From a checkpoint of a small transformer trained on Wikipedia.
Training: a variant of Adam for these matrices, 9499 steps.
MLP neurons of a small language model. Each row is named by its layer, matrix (down: output weights) and neuron, and shows model dimensions 266-329. Each number is 200 + 30 x the weight over its row's rms, rounded and kept within 0 to 999.
A block is one neuron, or neurons of one layer that tend to fire together. After each block is what it responds to, as a language model described it from the Wikipedia text at the highest values.

L7.down415,222,206,126,210,206,148,210,232,180,199,197,197,235,174,225,155,199,210,208,203,197,205,217,141,213,179,218,147,229,217,201,240,220,156,241,236,254,202,216,181,237,200,270,132,173,248,211,151,215,233,168,178,175,205,216,164,181,210,190,238,207,249,165,214
L7.down473,194,190,215,206,235,182,197,204,184,193,163,239,218,302,196,159,169,204,225,180,230,192,204,221,200,227,135,181,204,213,236,219,212,182,196,296,235,151,238,182,188,189,215,187,119,238,242,249,234,169,196,227,145,181,206,168,220,224,210,233,271,278,224,189
L7.down1552,243,144,191,210,173,187,213,159,222,150,204,172,207,187,230,193,187,204,157,241,226,209,146,151,171,239,215,259,225,213,145,174,214,183,242,193,256,186,208,193,202,245,252,180,179,213,226,209,197,192,207,229,157,237,208,199,227,192,181,161,167,251,179,208
L7.down1872,247,184,219,231,194,190,231,223,227,199,186,170,185,188,185,221,222,183,232,143,189,173,164,192,226,160,186,204,218,224,222,252,181,214,195,232,173,183,207,203,197,211,243,277,231,199,204,200,199,200,218,244,166,195,213,188,224,153,201,198,196,191,198,227
Publication or outlet name pieces right before a review verdict in reception sections (Los Angeles Times, Guardian, AllMusic, MTV News); also scattered mid-word fragments.

L3.down1627,205,155,204,134,156,186,193,196,250,204,201,239,126,163,174,252,191,221,204,188,197,231,186,167,191,232,136,217,230,241,207,243,199,168,230,224,223,205,200,196,168,229,213,253,219,148,245,235,216,216,187,225,266,240,150,218,261,185,209,194,182,226,202,199
Last subword token that completes a multi-piece word, mostly surnames and place names in lists and tables, as in Fal-con-er, Con-ley, Living-stone.

L6.down7,191,186,143,189,210,216,181,207,205,197,214,156,147,199,236,226,203,170,205,191,141,223,210,208,183,226,164,161,196,183,233,237,208,211,200,185,186,191,210,227,208,233,240,244,247,221,201,187,195,202,216,220,232,198,283,241,242,115,167,186,176,247,187,156
L6.down125,209,229,234,225,217,231,184,195,200,185,159,185,135,201,193,173,224,234,238,248,232,219,223,170,184,142,201,244,172,236,220,221,215,181,178,148,172,222,162,183,129,225,105,235,226,224,189,241,194,179,213,172,231,179,186,164,177,226,149,182,215,211,185,202
L6.down267,226,178,153,173,200,266,125,192,168,225,294,170,219,260,217,175,185,201,221,218,205,207,241,220,228,202,207,183,162,215,147,198,203,226,222,211,210,191,164,202,238,201,193,148,228,143,195,188,199,184,185,190,234,225,195,195,203,183,212,180,213,226,180,206
L6.down456,217,192,231,216,200,197,197,202,232,235,165,194,168,235,196,182,192,211,172,141,201,179,177,206,201,244,182,229,195,161,212,185,194,166,216,200,224,235,181,216,230,185,244,197,252,206,152,202,145,240,222,206,158,237,206,162,183,191,181,183,183,213,166,195
L6.down503,204,186,236,168,186,256,229,174,168,208,299,180,171,270,243,222,150,235,190,133,181,243,175,198,214,213,245,232,220,207,185,186,216,181,254,220,191,180,148,233,277,225,155,219,217,211,198,203,202,152,216,165,174,240,169,235,215,206,182,212,247,143,264,205
L6.down675,224,178,183,192,221,216,198,202,202,202,183,191,140,198,194,218,171,208,179,187,156,216,159,164,197,210,210,185,215,223,220,188,194,202,228,249,230,227,166,179,163,196,197,210,216,217,190,161,222,191,157,302,167,232,217,236,194,163,180,234,221,224,208,211
L6.down834,187,212,223,192,216,200,204,248,212,239,269,218,181,187,180,171,224,249,212,221,163,212,181,201,215,173,216,174,193,200,170,208,211,171,242,200,208,219,195,227,190,221,204,207,181,209,223,162,192,168,189,237,146,178,156,194,217,207,152,219,198,166,238,207
L6.down1095,206,168,194,157,211,211,221,180,220,197,199,210,196,233,212,232,194,189,171,248,137,225,197,204,216,179,185,177,184,243,216,223,178,146,209,223,198,271,233,281,220,209,201,222,220,180,201,207,187,150,194,265,215,205,223,229,216,183,186,199,240,228,229,170
L6.down1170,160,182,186,217,194,188,216,229,235,172,214,199,182,173,201,150,236,166,168,189,209,199,185,208,222,195,195,178,160,192,183,175,204,184,224,228,197,176,208,228,243,190,175,189,215,138,200,226,220,177,177,168,191,233,214,199,181,185,198,174,175,197,221,179
L6.down1188,214,160,180,225,226,225,189,187,179,214,180,292,167,226,243,199,206,199,151,169,232,232,235,209,213,167,178,217,160,173,212,211,194,207,227,205,198,186,250,183,240,221,196,185,149,200,204,235,186,230,209,217,182,253,202,273,202,243,227,166,210,236,238,191
L6.down1364,201,178,196,140,187,219,158,177,191,196,172,135,212,198,230,204,207,179,200,187,217,185,227,141,156,212,206,190,162,219,171,189,217,234,181,223,203,229,188,186,194,211,199,144,172,216,171,213,176,211,187,208,215,238,195,211,221,166,205,228,228,178,214,218
L6.down1499,184,212,261,266,206,140,189,214,243,177,200,183,189,222,217,191,217,213,217,155,201,194,218,177,180,196,180,174,222,147,166,156,204,189,152,234,240,185,216,168,212,228,223,191,206,190,230,216,181,213,231,152,168,145,216,159,186,221,197,182,233,217,180,251
L6.down1502,231,223,200,200,204,166,236,221,198,185,193,161,160,186,220,158,170,220,230,172,207,261,179,226,181,175,229,212,149,211,243,196,172,231,178,201,212,181,194,203,213,244,143,176,180,217,226,161,220,206,203,241,209,255,168,232,232,273,183,226,204,201,178,220
L6.down1526,195,178,168,194,171,173,193,170,235,149,169,216,190,206,211,226,227,188,282,171,158,235,179,185,178,260,227,180,222,252,238,199,250,225,258,194,190,168,131,206,174,240,169,257,218,197,209,202,188,231,185,231,226,248,214,219,243,194,198,172,290,246,173,207
L6.down1587,220,211,199,236,178,229,248,160,241,189,218,232,193,239,228,196,196,224,132,185,218,246,206,201,203,204,168,151,145,208,220,226,199,258,210,213,222,203,224,215,266,242,184,165,191,180,246,223,208,170,222,215,197,228,224,208,182,209,210,182,165,209,215,221
L6.down1771,248,195,192,161,181,256,165,193,227,203,208,202,194,187,255,191,200,150,182,194,167,189,231,180,178,188,236,198,210,173,216,215,217,138,202,185,170,212,178,227,173,168,237,201,191,191,190,204,220,237,197,193,245,215,222,180,251,166,204,183,210,215,121,186
First three digits of a four-digit year in dates, usually right after a month or day, as in July 201|9, May 196|6, 199|3.

L7.down563,277,209,216,178,170,219,172,213,163,177,239,171,187,215,203,157,194,208,201,213,266,156,186,219,210,162,241,187,181,222,191,201,232,199,169,169,211,213,182,205,202,180,216,153,186,147,177,211,236,185,207,215,191,228,187,203,203,220,138,223,187,120,210,205
L7.down747,206,204,207,184,136,165,215,203,219,209,236,164,147,179,194,205,219,212,203,171,243,239,210,168,222,169,239,215,157,212,186,202,176,214,192,200,215,198,202,222,262,177,195,214,207,222,184,216,231,149,200,234,184,175,178,175,168,225,138,205,200,183,199,164
L7.down928,215,216,232,170,153,153,150,225,213,211,237,181,143,168,158,185,164,166,218,187,184,170,191,162,200,210,164,217,217,186,188,191,238,225,171,145,202,192,203,190,171,176,192,157,199,242,210,207,246,188,147,197,179,204,181,181,208,195,198,215,160,179,205,202
L7.down1166,180,142,225,177,204,188,177,154,225,240,247,217,252,275,188,195,160,223,160,191,205,230,203,217,213,257,206,264,213,233,212,191,217,227,222,162,195,161,195,207,176,189,175,123,223,227,144,164,232,207,222,229,219,169,239,192,215,160,138,204,229,237,203,196
The first three digits of a four-digit year (201, 200, 199, 202) in dates, tables, filmographies and season ranges, as in 2011–12 or (2019).

L6.down85,221,190,181,214,180,207,179,181,201,208,213,238,124,191,189,194,192,245,175,185,221,218,198,221,180,203,134,201,204,207,149,199,176,124,247,203,244,178,247,204,193,202,189,188,260,201,235,221,18,212,295,206,115,178,220,243,183,144,223,164,204,222,170,212
L6.down324,201,129,186,209,171,220,135,161,193,185,194,219,204,266,162,172,248,180,201,211,229,223,214,210,162,201,175,219,225,228,214,213,187,201,234,199,213,176,213,183,225,213,165,172,128,207,188,215,226,226,162,229,176,209,172,167,218,226,180,210,172,220,174,258
L6.down441,195,189,251,239,190,185,222,158,177,170,226,174,155,265,213,215,216,227,188,187,226,196,190,196,211,219,211,234,201,166,230,187,176,177,188,221,232,157,240,224,175,208,199,200,203,232,234,256,217,205,226,221,142,179,202,208,221,157,184,198,188,188,223,205
L6.down815,156,182,225,184,234,175,154,190,234,212,245,188,197,205,274,214,261,184,194,164,204,217,223,225,225,179,212,199,210,213,137,249,222,187,222,194,224,234,199,242,218,217,164,233,198,163,197,185,178,186,222,215,184,206,106,267,218,205,202,187,207,202,199,246
L6.down997,146,223,123,223,210,173,236,217,190,227,241,215,185,196,188,176,180,184,88,201,212,267,207,146,171,200,179,234,239,112,200,180,212,203,216,183,249,232,206,178,198,203,225,184,168,201,226,232,147,179,222,140,268,197,187,168,188,206,170,208,190,178,219,192
L6.down1237,215,178,191,214,224,160,192,186,195,231,192,190,215,172,213,242,226,215,215,233,183,215,196,177,170,182,216,177,199,244,212,252,208,203,211,197,225,214,186,224,198,201,149,181,186,230,163,198,176,227,214,214,207,182,205,181,217,167,214,152,245,194,230,186
L6.down1324,211,165,218,163,214,203,173,214,189,195,233,181,220,221,141,220,168,197,199,194,204,153,201,177,201,100,237,222,236,220,209,190,187,195,218,165,192,220,191,219,141,168,217,231,255,172,163,227,247,169,207,216,225,158,183,219,268,208,195,186,225,175,188,249
L6.down1397,178,142,207,129,183,223,171,194,257,182,218,217,186,194,178,177,220,158,255,243,162,167,225,201,218,226,241,180,235,153,209,194,230,216,173,233,214,165,193,176,171,213,225,250,208,208,225,135,246,197,173,243,185,167,259,223,226,233,182,170,221,231,159,191
L6.down1517,208,182,217,237,194,202,225,215,230,170,235,178,198,204,228,213,226,216,202,159,146,167,170,217,218,204,193,201,224,164,215,176,229,163,215,178,268,198,200,242,206,201,214,233,155,199,241,174,211,187,219,223,179,179,183,134,192,189,212,167,220,172,249,189
L6.down1562,192,192,217,231,181,222,203,182,224,138,239,223,220,161,217,183,225,207,193,129,196,160,204,206,244,148,218,235,216,240,190,145,184,190,213,214,170,217,205,218,218,208,160,209,159,230,161,207,241,193,207,158,190,189,133,203,161,201,232,186,157,154,172,195
L6.down1578,185,164,173,222,151,214,241,170,183,185,176,226,225,242,243,182,232,174,213,183,141,210,195,254,183,248,135,147,213,208,193,217,204,146,232,211,234,178,236,213,219,188,205,167,220,185,178,181,184,180,181,165,201,215,182,224,211,252,176,177,221,162,191,268
L6.down1604,217,219,154,204,179,176,185,227,173,176,218,233,243,231,194,175,219,183,183,160,164,234,233,228,232,225,137,234,225,186,196,147,193,184,237,157,218,198,206,193,208,225,148,178,252,190,198,148,227,184,274,180,160,183,176,210,226,196,197,204,199,209,184,222
L6.down1647,201,206,195,167,191,237,220,162,167,201,167,219,202,184,243,171,207,158,182,184,193,208,227,217,209,185,221,260,210,155,206,224,189,204,174,209,206,236,185,203,264,172,179,171,182,127,191,174,244,184,259,195,264,198,173,190,162,196,239,156,159,182,188,261
L6.down1662,224,139,183,252,181,218,157,168,225,195,256,188,229,273,246,221,235,224,200,150,219,141,222,168,253,194,236,152,237,206,169,178,185,221,221,213,230,196,212,178,196,189,250,245,195,192,196,195,165,164,211,180,207,144,178,223,278,130,191,205,177,214,225,186
L6.down1780,219,166,155,187,127,189,146,155,177,183,242,193,209,207,238,216,199,200,206,182,170,235,173,184,149,219,205,216,195,183,176,153,225,178,243,194,177,210,188,176,213,242,160,233,188,200,235,204,213,180,212,171,184,215,221,233,214,171,181,276,202,156,175,204
L6.down2037,220,206,220,170,183,218,193,246,175,180,212,201,154,182,201,184,256,193,224,260,229,267,262,176,175,183,237,184,267,232,194,206,188,225,198,162,170,181,226,199,207,140,192,215,253,201,211,217,175,224,206,237,144,217,216,231,194,270,202,221,252,201,208,208
Final word or word piece of company, label, publisher, or organization names, such as Hudson Soft, Metal Blade Records, Pan Books.

L3.down693,234,211,200,174,190,170,168,183,236,203,181,185,127,197,198,232,185,204,229,180,244,209,189,251,212,168,216,245,237,232,163,216,194,208,186,213,223,181,194,198,235,194,214,116,166,177,227,191,226,163,184,144,135,175,170,196,182,180,175,221,243,225,222,217
Tokens just before a year's digits, such as "201"/"195" prefixes, "of" in "As of", or the month in "On September", plus some odd "S" word fragments.